From a checkpoint of a small transformer trained on Wikipedia.
Size: width 160, 6.7M parameters.
Architecture: LayerNorm before each block, no biases in attention or MLP.
Training: 273M tokens, 4165 steps.
MLP neurons of a small language model. Each row is named by its layer, matrix (up: input weights) and neuron, and shows model dimensions 0-159. Each number is 500 + 50 x the weight over its row's rms, rounded and kept within 0 to 999. Numbers have three digits each.
After each neuron's rows, "fires on" lists the tokens most often at its 100 highest values on Wikipedia text that the model never trained on.

L8.up100:566392537473460467460506493587483514438535644508535430589543488587518575513444530553492496555509418472435466532498517536515478557568522416512437503495453537466419420524540473478456593563503513510443460563564451450529548569547418432487530496517460458553511511493457471490601507393465449507479483611529489568523423588503557516493456481383433504515506388460508469492487508574467556472568530433592460511517471506475504502553500474475557372556428515549514571517527455505571493485454529
fires on: "2", " an", "0", "1"

L10.up351:530569481539458624483600511544479527402587456526546525451496456574554500553423580492423338438464402481477466529591502569563648436454497525407457489517478593534492479438548522497517465528465486483477412483543500442444427514451511413544530482539444502419493492485530462461462540465499544497505565553536455553561427490467490591437471529483534522503542476487575542488537534533488428462493545579465579489470509457540488603483491490494433426462529539576561558476493465512484552497447478
fires on: "\n", " ", ")"

L6.up150:553510540581530523478479529498503439500431531468409486495577489491476519500498493542532524430488440426415413524506539492434567514476559433454454495474486487603386535391487469493563433594552528562496514497562561480458528572525553502430490491511509471428537485427493492545508475476584474467549557466622494558535500456534549415447530495552517478460516504500580544543396555552524562448543583345486522421404470439378448457495588430470498522438510569470501458457518521522487553492456467
fires on: ":", "'", ",", ")", ");"

L7.up422:468554484586488533500461488523419448604416532471460477496617513531456559543475536587581448433489480523457479453506462499545511541571475415534463419468551499591455496472532554458488430495544546452546493443501466448497496609535478522413486504559540468558485552348552436624561507510506579474524558434477527556440573498409479540540545420480531526547507455513480532502524495415561455536572443525463537493421450528422468494530639437526544496476459491486467507532482485465418550516583472
fires on: "\n", " |", " "

L11.up460:500525439625557524581460473414509473560534560573418473491447577482514493604545556510502483538439566460486491529498457430481599537552530505461500533455484496433530552391425562498467440470529515581476480558454506515551480566497502520585549500422462541520452458397483397406470548497544505455466534508496527533574402501545509447422510596519490576402443416508444459511435516507541595499522558568514511537464455477476394514487520531481409481413458504458555492513527545448527516521605513
fires on: " a", " in", " In", "In", ","

L4.up616:518468503534467463558451507543545438507444509482466544438508488588541499490480533519492513453405416434483404409477487432568550546500500469558513425492458492547584611441559532476456556468581512495554467428579540479407481576570472505606444499549408495667433519446535474489561513560482456503515562383468534523535512566461562494516493405533508468550481471616511499514431502417492493414531528543477455433493515499528546487548428530548583388466520538496481467492478483521435562508502523
fires on: ",", " was", " made", "ed", ":"

L6.up57:500450509545473485532394496558491519502524368540476551416559537533604455449448530551493560548458466498408481509491480454494460488451543493421539507688438491503427487464505485550527471557466488431520431529559517524513474540552538578518490537550443509462498532572480533547462546513465484472496443535507580576441414560521485484396487518464504478525557571465480514462492360448572489535488490534441481578506409386369462443506605486541499497508515443579460588479500444500487481520510541
fires on: " and", ".", ")", "ed", " to", " terminus"

L10.up4:533463457531488453469455496527496526551510494517492520567521417461543495523448529479535486518549573472444481529504524513400480474460486589541519494529578420523547416653466421513464538496520456463507557541537478470518436530541512477525554536397407381523593482422453442463496481468446564588447563531589490580554536466464463546534491490495506575495537454494514503539431538500548460593489478568485416518357461469518453621476426525431477472603475498548431510451474428545481568550562568
fires on: "0", "1", "8", "2", "7", "5"

L9.up298:488626513478482528528419449453367510528565499480512518594481568504449468507461512454446587492557572527477503504528539518476445489504461493512478444456556547554502491491451466534457518432499471435443446486513401383545479501570523554466541466588434574471419485524520478551548566437524504454487577551463490560496468493558465608432542510539543366454460522480487485534468516494518599450460386590400473462524570526535546478546474426460499462469464527508476495462595455513364497477589489
fires on: " ", " re", "2", "0", " public"

L11.up376:489475473503424450546507535492441524590538421498428532577536580472478483486574451529521514447504476487453482420546522408477482547493471520500480522580518492545553440433451549436555480418441500532514529489484503506559516541452497509518492523450543562498527544436507458637517513520458585538451493411563511387518522424547526395496510521635465495474539489496496570494487510566421566541474482527467492555405434484520429504472464505442402504561506494447434415524641496524439509378629499
fires on: " the", " and", "ly", " who", " they"

L7.up213:449428446547503553482560505502542479574486514415533570475537517530484538487504489515508536538475371454522533546545487486505404605504523427586457539518495489562444423450538555564522442543468555515548494494564389487542454506500520550413503569518545538510402473446579459551561507456528559520564514440570426447471509612475455531562505422367515526514425429556468528468434505384526442488545545558446472472417429516539443583518542569485558448610510541538515476492525495503482481456557523
fires on: " |", " ", ";"

L7.up656:493558490481420498510464506523423460578473444481524497476495478476462530561531424473503500446515429528453575547534548494420507583483523410594497508501594543521488525494594443555516398537489404614539393468529405576518451578522553537442518521537530497526434456469523558530540559475540504493507506540444469504490515408375513485472582498528477501630564436401403538463518522462488433484523458474445554510438564490498469558542602478512538516577482426490576445483547455494407544451537480
fires on: " ", " |", "%", "2", "\n", " ±%"

L8.up573:414456563592529467382431516517505512590510614457453574461459492580514500584525467522506492513496481471506587502487569504487491554480496614583516559518543508546410536407517448501493563494550496591501454558477588450534528494400473504579444558498437533480632498444463540508436466502548486491510508588417575467444505529461469467549548500561522486517505442543565442565554568519438563469483469471504444470483605364460540432500504494448490420550503452528450527502497432524488473565450507
fires on: "0", " |"

L7.up236:530533501451553571429480552494491475466540582410482559550595508511482461500533437516488559459524587473549472515520528457446454545566551455484434510474440474486457516445462488455441523451646541523448476505454523517431539490463469595538398461480571437427510558486655581488538441474489459483526498491451524461574427470534591516604514529507506473488457439517456504515529588473573490420519402494439449374416561487502517464517522556450527522571560609460432461504503537499549481558482452
fires on: " and", ",", " ", "ed"

L7.up462:500517516597428439509533466535549520440434582501510526406480440475539484580520483552419549429530463392504491625458519520411531531515495539501472557526516452562477544528475510524480573557449378553440426520508551564542490549464557394484452551502484529546625392457469501533431518522412561476486543489534541486504491462474365544467538513459487593459519450442506532439432551503411497479465476502561511459450493509474463465511473536458565399547514482453543575536442412555514539533546571
fires on: "2", "0"

L4.up462:434550435457426490490476525484438516491451575579428447417478482399485511520459491537460442572489481539507458561566501476513564451442533503505418572470508492539563480473490458496441480498538444498520483514517534555532533542487481469487617488622452568416434529460469432460402488597498498527520460546464433515527364451470458484490489481513566558422574668484516500515500484481496493572512605535549552540548519500479517531641534481517484451476403424418511534555496561435466549518568502
fires on: " in", " an", " a", " ex", " more"

L4.up330:444539437483519514440461540523425598488496451550455535455489551478533559537513443532492418561483447574466435438496477630457409535453535498478531421520519508524475498548496475503510472562548419465394556548476507526470457542516557452593510515530461542503471539568480544508528496450476548562573469572551531446517499487582558430565494446523474529389422495498473545519479449451582504450593424501561452488509485454501445572471388506466499339534533434480448424524509512456498540580553625
fires on: ",", " and", " &", "-"

L10.up724:522539414472453444554495483542505542438429597476462505487456466635429490511494490478453465440436526500424534549480460519411521461468432449454531493496496616488549521456607492584492582563578460474478482579564517515505523498484562497456474341595502520517482499553535504487574403420492509575587483542510492477496453529502434538507492575445480484475521416499476414496591417469470548536470501484587526503444460473472573547483560448518366547457485540540460551522463400485560485457503533
fires on: "1", " In", "cre", "te", " for", " of"

L7.up333:512491512554526548516524502495529513534495512522585482528508565446484454542455442463430543449557564487527518483532534472545519562518516517370443520575562552473447487531450517573460539533512461493447437552327517463510412513464461567584476549506483380509514496496649487448521491561510430505525463495536478444515536460528567535481540545475570605483557495455476444473552466407612489535459487545351422556538461450516499456449470499475428482532662536508450506450528473521484448502452463
fires on: "9", "1", " ", "t", " and", "r"

L12.up522:491475490563420502464471458542591463413577453533532518452445474502528481407498575464482492422460514467418569550508538523544467517447551510506541514565582413465506469519483540461500478407487533422452407618465484556563441558577575456615420568505434498464609467547510536496544542544486446452559466582450512549537493470462437544502469440446524565492433475411399510469524480550490475439408517493465560462559511533475547452473573568507491530538550595481400548480453486486469463494455566
fires on: ".", ")"

L8.up149:501460477512489481538445459491468517513441523496500583445554493583514518472503468571560498498549516496542522558503476600411491528447498479616457551473448560485534465594511540492497617446543446493470509457486464533444602527428481539462505470580531576519476472508490558494513379475494443535394515512573490504382464471511451543524459496481521419504497546491485452448594615484461467336511547430589476457437587426476544525476496406530478471544566570521453500521479423526478627551524483
fires on: "1", " ", ":", "8", "cre", "9"

L6.up266:568522554483560415562533506473493440487422503545462536456487476556504522418484640563442462466504458542567470433482481375419523562535532379539467516435497524451483510480557474554609516471421570414509486432518478501531482445609454452410459456480439517579447569493564422550593544482487554476525522511527472536545512512429565529442470497535525522508530581459535498518419449570487499485617532423526520476397473486403491589514489503578492522511468560504490472495521507502465572432505445
fires on: " of", "′", "″", "\"", ":", ","

L8.up592:524489513581506562422465534546396465498519438455541580562473467575538567614454532478553459593546561452496478397505527510467398502430492604541556509521533516467553485591511410520533620553553497395513471557501401443495455511582485473547576528456581529576468460497431498556471442499498449519504478470496395488596429539487498466528449440485481494491496502444566480552453489575528485518480453390532481479514548517536438433486386493489476433558471491516454580564551545514523487497503535
fires on: "2", " and", "vo", "0", "-"

L11.up28:443426417535479512520469381525453582548554453464542543482445516567542466508399484428458523443629558520419535541510539419511525473412494538437561489513550553520485445479461557497532514414588575454527571555550553435472567523551595492420413500396384503594473423471410515552560506478550491497490571544447480484542460495510450528484559483571466535525451483507559463527456477502528530448426501513505535469487493434489507513519520510462563528396473532476492411531494498634459469468506534
fires on: "0", "6", "1", "2", "7"

L4.up580:488580566500414526496516414546527491554463387534473552556517544497496443510469509545550504456615463508452510438489473588493476579517413541456478485561595508521487578556513536497648534497441439438479448555627579498562506496503488522482480465487477501378525513530518452439392565511486474501496545497524518573478447496569435584545484501480499489562567485455553450485535528355533485457494488493554522433501371468504491480570610441476470478540487493527463531554459438498428542461490581
fires on: " and", "ed", "n", " &", " or", " century"

L4.up708:556449553370465485525399511501554482507455562504536537506500561526511524585431466455424464445475498522432467547598457467550604522563487505541584481588495554428588479515576491587504513464439401486512504487493497583553510473464536445528565498378527469522467513520522416435525472485529555542550544557476472444568486536482481447422455494568545535478518426475471586472545538521413510407519486472432528486487516412544505557480472569404485550413599591460446440530492500499424469524483436
fires on: "0", " ", "8", "9", "4", " ("

L10.up313:489496466557476481552558481369521482486562455455469640534520486575555501500479544478521529501623472436524498482496478434553459485536512567514401473575644525566463437465496496508581496454519515458463444565413459454516472503559509461478442501524576413527423554446455522562462322500434489506472427548486569504496481500539538470471491564549487545415555482476478498568557500485558532551400433436425428542483547480577463469457480543426546464528469509541437548462539494465445548535485527
fires on: "0", " and", " a", "s", " ", " the"

L8.up644:515413503484567533507482444525525470499400608371516481542515482539492517504577449509534479436489492507494553604560447502410547442521476477483608528593530507445478448517509486468496537550458516607547520544490408499550491544497532528520491475549490484512494622547599448506566450542535486394483534435493479510485456441459464473495484471516462520490542427487463433575538318519521591506506560543486436437498502536561505442482449508467382435606570517525417569500526462513515563488507428
fires on: " and", "1", " of", " ", "e", "t"

L6.up240:545582490493553526470531440488549499619459389533392509440540502582430514437507471397528487520529561578511521426433448454435553501427450456405548527573464508480522496553458528466531490486519553516515417532477529494549553479559598474535543473466492521497566461604389436521532556514526487488442488558521471540497461457513545506442464469486489427409528520595506600521500450420460475500534519469430520462442479442433443351501550470453534449499603467551535524504525456478567481549546582
fires on: ".", " as", "er", " and", "b"

L11.up36:471404545475490514493458451359519467510570496530418451503526577530581505499543532453515543542480463499519499527470437477529536521584428493499494447536567448506446498480491516387529497471479454557514463493553592424475546454552568535487482511471483569585558469512428438569463348542437464551466452501529575462631523488499515367421533443454509532516437425483489609502478543537507504475425507514480426589492508494515521452587383466510463473511550532434484460464506576496442535544562567
fires on: "-", " they", " who", " the", "s"

L12.up473:446474539495405503557488618368542498467530520481547578495495565568582500564409597488483486477567379515558584549501454445499466456469474521499505463553441463511522506512551496518530511504502485588436543496524473498479408496476397481602548554415476526477481493490470489501461560473433494506522588434471536543607578508512484561429483454539531557388505459526502497433474550485510439432523588440515555537441553506528501538472456573501507412475554478449523409402523559510483553488598430
fires on: "\n", "0", " ", " known"

L7.up274:417544481508505600538441462582514479530470526493490495433492500505500493510566469502492388439442457486498577500545533529497499498438460445581482435443521578596496545417529486473484397583518509573440429538496467519522494536490497498488500486472495518532491537530555517484543522563503496524471531472498446346570345608434518496507608484577553440549505394584443438534526493447568468542475400458510532494525491456429459559464588597527538465493549425535473425531489507464471494451421421
fires on: "\n", " ", " \"", "D"